{"n_layer": 19, "d_model": 320, "n_head": 8, "n_kv_head": 4, "head_dim": 32, "d_mlp": 832, "vocab_size": 5773, "activation": "reglu", "norm": "rmsnorm", "norm_place": "pre", "norm_eps": 1e-05, "positions": "rope", "rope_base": 10000.0, "rope_fraction": 1.0, "qk_norm": false, "attn_scale": 0.177, "bias": "qkv", "tie_embeddings": true, "parallel_block": false, "extras": ["capped logits"], "init": "normal", "init_std_qkv": 0.023, "init_std_o": 0.0, "init_std_up": 0.023, "init_std_down": 0.0, "optimizer": "muon", "lr": 0.0102, "lr_mult_o": 2.0, "beta1": 0.95, "lr_head": 0.0129, "warmup_steps": 200, "schedule": "wsd", "decay_fraction": 0.736, "decay_shape": "linear", "final_lr_fraction": 0.1, "batch_tokens": 262144, "seq_len": 512, "doc_mask": true, "train_tokens": 1376000000, "steps": 5250, "dataset": "wikipedia_en"}
MLP neurons of a small language model. Each row is named by its layer, matrix (gate and up: input weights; down: output weights) and neuron, and shows model dimensions 32-287. Each number is 500 + 40 x the weight over its row's rms, rounded and kept within 0 to 999. Numbers have three digits each. A neuron's up and down rows have the sign that makes its largest values positive.
After each neuron's rows, "fires on" lists the tokens most often at its 100 highest values on Wikipedia text that the model never trained on. A number after a token or word is its count.

L3.gate673:528417470471426517485451556468482556501436517570471447477549489548466469496451482490467495490511478547491524459488477445502550497527470494513435477515498502517524417445506493577500432538515506499492560515572526502543425515509538478489563484445553543538433438518539487454434481490534491470541475499517532478545431506443530538536528509476540546522525490570535508515507512560492485435535565413421468490502520524436477507462492489540522497526531586491454508506483538496439448501523547486471505485535509485490468561439541567554520512516522486488466492513435537531520458446515488450423454576507451470536507482475413522561533539501436574515487464489522530432440515452463470583477549426483464414435491489451421532535495429574543485424579442463459469516494491439500518544507488
L3.up673:464440554476465456521597481446452534515492486474451514542521500441556425464582521499552557470515473504508505450414512560461441471493541544572414572547493477516468477428490539521489549510459535522569471482430531562439500502493524509545491508490501462537568429521477515540548462498444484585458468505447494443482498460520506491522506497525499456540407554487503541464491488516495527516497480445425569486515531557489496500426514517584577498503415497496454523461522518495539533450455505465588474458510507521469466500509495438525527503452481514534490472493534481530480543471560441512492548487504511486543513536604615458553513493565502445536493511532439520510556471502495483518490447495461514503560513470478511494489504492462515418587506532554462499519515517524456478460490405
L3.down673:406499488485501487543538507524443515551469475482507432494561472452513523438567575537509448516515537457515518523514478530540505489462452462506546500483505512523449471499528509521510486513520470499490560526512481463521477499494532529509472479445535517488539462505560487514524489541474482602480471538481515516561470466526486464473455515490561492501575485498501450554480458519521450461430575523491477470505491628598561484595529532470497450476574545485507419442489558551565528458493486484548443533458496417458463497481511479546507480444582448455516585498472543437531455482444519475487539537503450493531472552481487526566496490445435568508483479476538403481454500519478586548481485520522534452522587511437443537471445518526439565508524496507455450523533578532442554502492539
fires on: "==" 47, "===" 31, "=== " 10, "== " 10

L12.gate524:462519515465508480503500538465480473498506492453610556535472498479538398548512490504523473459564492506458506480504599453428477460510486524590490496495572539476466512463482537519556542536553454447421540445527472528538455489498507478452512497494488445557431542459493518508574450506525520602499502521541499546430523533475554465570535495465505409487464477487587456502508509465481514531509494506479500520497487441530485443439529590470508521521489440522500481443451482462489394489484463519461503423502489445474496507470465472546444511496610512544576507555514511507540433438544526502475580476547509512456500556455482506475501500511438493512531587441474503462486508502492532598435482468557572557568457460465509503506520510475523475488482504542513501549479496543582562451530503
L12.up524:498495533561468511599459538552590474519440528429501561510503612466445503527560504512472554474530478459463524523504544437452550474551469514499551498491573519492525539571457514519526526541536468490502534500480475554495477459588524524497473519471492476498477581537517471496531461469436438570481516495395489488491513477471475531463446535465447456502563522517461495451446551484494544521491497588485523459479482526547452516434485480514526533458458472469514481520480463569488448562510451527529502510545472463495475469513545526401500433459456545557528529460430479592523478482506524471503524450472443611511554483480499506464511464503481495568445442480563490483479536477493481505524480503437529500511480523465483480472440532461541515548562464508514487480495473473473566445479464
L12.down524:518509500543448522448405467458515488517559522520490468459451485504498541497481497447523450548511543501475465499460396523482473532585433476460493523523438518487489502482523482442462496522546532573491519448521427552479520500480524503602516494533487571564455450479483602485498465536464478580460524533540515467520503519497470470550436469496550533571544609512442502514568458467527467464509463525463534501497528515476473468556547495447521526432537514472512532425510503516566459511504501450437525531528519576461509461522431512465480532444562550536420458482484531481492558522572492482518472533461487431461564536518447538423502504530528504528536492567478479531514473467588550482524499481485506473490440488499485584501532520558479605574476459505481499492526465482475513440485456
fires on: "the " 56, "-" 15, "to " 6

L12.gate527:428510413535557498511501502504475456447420488555460422455502502530527484423473552448502482469440536434457533454486543535501487535431507507529524487578545542484480499539493492559487522504487498517471585536569551466549555484548591554546518533474490465537495520508534555522494452482535527526444475463522544510471494453489472451523496425496527606492500533432516496472505566469456492500505504462484538512492485447446549510477517575460497517473564549468445528495537484443526463457554490494449521572435518497498470570481438551546483445445525471471459538531475491491444552443547477446533544470470480469434398544598415522449444536507557465461560524504536469492549521483474525515474495487523570524564466502528535477496477483493481574477477444485566539531558443516506468511550541
L12.up527:508499437494502540428461435537472517491447594516518390467488481472566528521473509431466562435460531537489510504467482411503502481458550507552540503372506574469540526491498430514480482514500477484483502511511505464459532477505496503503469514384513506546541507451541500549548455534486545496586534503477500570432458508515526503508515503499465478453481463530513465529552552587487506539513512487458515496490515481493469484468492440421540487476505470470468490473587507469516509484501529515516457479497517537600483382545459405579526500493504427473453528487405535381426513503574480494457521463428557563548497465466491476450564526483530488514521528495477475497545499481510586432511507440529507537470537501529516552464551557473501491499600526510484501518538550548574521493512478
L12.down527:467558530545571559516563517478468476455486561494620419468503519515489485554472464470476546535543541497468501535531618499479444483423464496588477477509492463489446549557506505428518470505527484509502496491479412507494480509602579491447529456460496533535556515515543535456505437530489451413599599545495520476493473480478524407505546489431473489466463560527383538493492503517528579527448489503522527462478505435433443516528458529450490490513439516471497571518554527483493402521482514549510519559519521551441456517504537536497494510485445472515509476463477499533595601505457499554473501528482500466446447568533504500447459474543556491519506516470508550410530465583489449481423433545506476491490526496509521522461520474516532470485466486470528460456554556493528499456472529
fires on: "| " 25, "in " 17, "the " 10, "- " 7, "-" 4

L15.gate160:456510464585538490491540533456502400459504445554572475485505459531462535478489546491573558531483519567478535534453529418458436462511512472512549520499485397543501518558487556598567500537492478499540594519510490504527471527498544466487506449539555503551531482543501534504448435518466445488472500548504513440483530509549473473418540458546527471468505597473570559548500563569516551496475423513406494492483512425489545556465559482537505550451507506523478435519532502474485470551481520573474545489492499516565435542499410498518487572475522500495584449534504440388407434547490501514468516436546568528509528481485524453504457534523487539514469528471557542474540522514461561452508548498557532434495470466515499598533508510435477479390530507476479518541473514507511497530553517
L15.up160:600527460467508520527511489485536462561448546527527549540479493436492505536470501387481496520496456452469488451434519518458493434501474505465498581490579553424515516538507546501498476522401545495499569517484480524564504554499530538481447477473423629529515500450551504556540494559447526497531588484518521502480460458489499552451585477494492525484537511573535486478505466437520519487448437580421472485507472523427502508474501534562501548528515473537496453444542456502598523454503461414499447562522541451454497483489510488567459507431511493491451511474484539541486476504512485497497505473511496596500461546518504536510435452433521498552420450499528546475488540511471553501540428516467559529494444484481490625474384511490532503528505526439534483558474543532540478505488517
L15.down160:559512461545519419520537420549483469451462492554514474432526548491425481544487433481438482570549573518419488475449505529578339554464421427548474578557505525546525495496439477560507470485487438500446519499461460531525486507442509464514498509443473490556529517544565485511441537497438505445462532490492409443534464513505489565476548472498486553553571496502543438460567469484512552515528499497525556448470532473488466539502477501482468548513471482534428475495523509543593535505448517430422515547507456532502519555524495446461525446504502463488483482491393503516527475556460547549437548519503473446478512507523465530521486520511415503500509523505452445487499537548536474489509479506520492490488474442453503549492448519568540480471501488466525581475541444420498536555511504
fires on: "- " 22, "| " 21, "the " 9, "FA " 8, "in " 6, "to " 4

L9.gate40:563443496499489540600519474539512498553463450506468446465449478517528455490480513491529557535542459510516561526525565514512443411584529423508536506539526510483431536391502543544502460510372542468513475517470485485503506564576473568549545549504490504521414426460500505512470458544494444453435554540443515472489502568506475460492444533536436498478432519517536514522474504533448454539517513541495524466481481461453521382444522411529475478546534457455529503463513541466508464527578489503544442483494504549506532532500518525542505493521520465520461428497508514458462428604514474506446511540484493483524508481443536492505476535526499434484548528551521584491429528479537458516590464503527491485505529535478559510520553494512472537500574489496489465548431503532434484417598493
L9.up40:490488583576486486472500440514461521565503524530436489480492507506502477459505495445437568527475423560497546558437509476513556471545559524546490567453539502491462501520538444511440496472505522422494523497534506482504515518528506520571536489451480513481468492506508501514521457475537486543458483511503437461503497541532456490557453468479469497529475505452524441514461468543516537546476470517519448493441491493503473462507567550495442447601563423489519576484480549495427440420476521433556478509490431559478403582483539494528563577485554430569541506495448564452560535611473500509476482534443489563593563569499570485501437447469471555507491549547540472537529474523528480508534470493569482426500489538510507491530481526470528538442505488479508416521465537524532542450510503
L9.down40:450491511470478572543432511481478457476476425449540544542422449496474530430572567498516458493505526511479515464500437507458518457517477517512532490553472491551447558525493571426468452565465475551499502541511501503511556488473487553478524535499557510482407486529462454468502500480541512523453485481556525520560578494518514544437512511440500554504513537474436486405508479482440539538473515484555486508556502500475535493539468529522487487489539466512459466543481491445547485450504536471408527501478526468522506396504441481476454450512492554489385566463516512535504536482499441449498583538490506515499531452552515493510540516522561505464436469543425497447504433492487571523511557497494502470546530617442537486586562531457507461453492493586442453462541412475549508563469454
fires on: "==" 26, ": " 9, "\n\n" 7, "ink" 7, "um" 5, "===" 4

L3.gate369:504540456464492542440517471485508506511558497518480485529503487523455466479536488509469529495581544431505499564547534470497445571568429508512567494500495546516489574471536457510439488558434487475425509464425545466466500475496528508520511519483510478493502484492523482435463447519494499543484513502473470497529446464580498461437456545506521549483549465498485433562548541461576452452476428528511479543510492469470542533532460551504439522414491579507486493499506541507566492575499467527636470412596455460476431520477501442456583504485516496461517479531507526508472452473503500563484469485450469437468558496479553489439414467475526450452490508504539446486525502581522464518429502514521412520512567502554497452543551560494476512465503495513430519460500502517495479499549464
L3.up369:488530446454490504503533512495450495502521422494460534463433496522512543460493402553578630536462479490462525479475515480412496540502486539508502529431528519487497556512546541497529498529481434492558516466553456484519553508493513460499536520473509455571545453514446558467459479507517489547464530547455486434437441532540499538454472525489490469479446520427471472454501489492609459497531430532485483497549411500480533493410511537558483454532527481429504484470516600461484440581468535452542541505461519496546524475398558473552529483480496443492556572571496587545495516478483502474500465522490457486498507408529575561531448461457487499453516557511506464485485535425517504480578433509486403440475453542488538467487542504558463535474498461445507457507446511537481539531452480
L3.down369:426496510474503509494531549409433490430526536505502494435533546448473467503477496495451496521529493383528549557450464497558521541489502456591517489504510545550515539474466489486510477579466561529487535479498396532531495483531521550454452513550524496500353441469502574496554507486471527556510490398521553489584550489469554450467442509521471573545548480519420521542507450519551489460511499605483536500455499501528497532535540517467507432449548481546451457463442492499563454468551468491479425487506510479489450488517448485559504541518550557472504497488559556485555579573492433507559442519461549486518469533491554551473559540541462499534480505481574503466445520466506468568462546526501571462497574431458497480536504512562470484495479506506546474459498510498587482532498588
fires on: "==" 42, "| " 19, "== " 9, "===" 8, "list" 4, "back" 4

L5.gate11:479496488556524481538453447475492446511552474448470516490482508508470454450562494505447473583491507496467544551489423536485479463508559477496492588502497528497491532542523484505480483534444514522417522533492502527562403491460453539447508510551490552523449470495533548562502552479452501502505461585485462444402473484475406491492565521417467471469490551532547470446469516456520472489476517455550498479522537544499445502500528511471472454466531505511385415518537560571419459477508466480503529497454399488437462473577459527466473520528437517509547436556502558582448474523442495524468476535468474488545515527570499516432455520478480430455565539494473561596495492469536456534474525487569490509498481525491525475501515453472505497487454508485526484493460483519518461519496515
L5.up11:479458465448582489463463494520497496519468517544496519445547441542514437569502529512554543519489468538509466479480456506518544425466520511494458551427452551486445488493565477553490460402505529528490527534518514567468541510560513562596506498423544510454485523560554582571501456496479479517481542498479503502505447531493538466465500495505480464476482534510527457512564469501527532578511516504410551569474441447449511591553578464483496507499500537460428451490466459594516418522494587519477548476472428464545512473411510548481504532459445555489438502441507562436398461504473510453522511502418398490492549504532455502402496540454513450451490511506576542581454556484558477439528467550515459462483546559501555461486490569514529574469515538511507507512518556509503490521508523
L5.down11:463501527488531571457517520475436444553518554556512502503457519494490466476543563436486495496493493487470523496536456499584498553477509438504574455450476476554459564542432452526497521493485544558484529579478499457506473431453523515472471570447562456541491467516539439496548514492415541693523500490462549449479484479491506545463512572522404559507515555483430473498454442466517471482503504515484478450497503479525461502482518472514435514505526521477494542456527576519475497484526405514566484514514474444483423496556555452447453417494514442470438530509514520507499507504496504487476478539489496531490461476549510564537506513437423508485483490492471487445522407508507484561471487518484461507588491528492507499479441531395491502513484499472484509481466471542459537516555409
fires on: "===" 39, "==" 25, ": " 12, "|---|---|---|---|---|---|" 6, "|---|---|---|---|" 4

L4.gate650:521437506551481503540446482493480514522493393521508443440513504506513427495511541494507525492496437553451502527516457496512536405539445571568478540488481533512550536532549464502445469452494495496499548498540539523506441493423531509551487527544534524490448506547529499534450527462486444536482486449517477527552485484430528578502470464431517551530458527475455492458570447436551465475457405483478513534482501455479519497441508502457512487583489527530455493577518512459454514464519509500616513497564508536447467562490499568542419486525468498531559478413519485554491404601507511530514445590534473483439423448475490456503513527427529524481529535502527516461511417480486487531507498451563474517460505538433520494519516472452452506490506446488444456488558504559431481537525466
L4.up650:557499461470535521468460437462523525485567490501421515486582496494510501451485518493510537488451455487478486516451478484499462446471529538503508483506422516468511544446498527481497446488474482446590486556519451517489455609506458481513493420543610536511484363482530545486494540480562459520458464454425496480535476472453492528469489519507506500534450459536495514482535569530488537565535509479545470555491495506519517504504471478513533498555526544493441511497436573466574425478536570528505482470535391527468503550487486534487497556502471480518423432497450485504551507489485559512509557497552471509480466538572512507510556536474516508489505521472603548536467501504555442504493518541440551468511509555521607416431488490474505526475552385505460435573479499449492485500546512
L4.down650:457472505483447536499558481559540443530501525500484468430535472485481516511520501517555494470532497531577493475538482550512529471514550500504521475451491479497463561509485518488489495469483526515458536577441480482576527492524514592471479431511559539529550423555494516510507436485499445617501488486554467476475513492485473487512500477566477522505489536480478489537464485549499509514498585543470542510402524460541555454532508511574486471551548513494463453477505503477506428465534513497500454558478537500433459496551444495562406524463579483403418525504450533494450535570468564509511492489466529502517483574481454551546434493419567473555488524463528501455522492491468492515373504558545487552512513584435492527502469478502548498538569463516472484490542497522436516529534536
fires on: "===" 54, "=== " 18, "==== " 7, "====" 5, "==" 4, "- " 4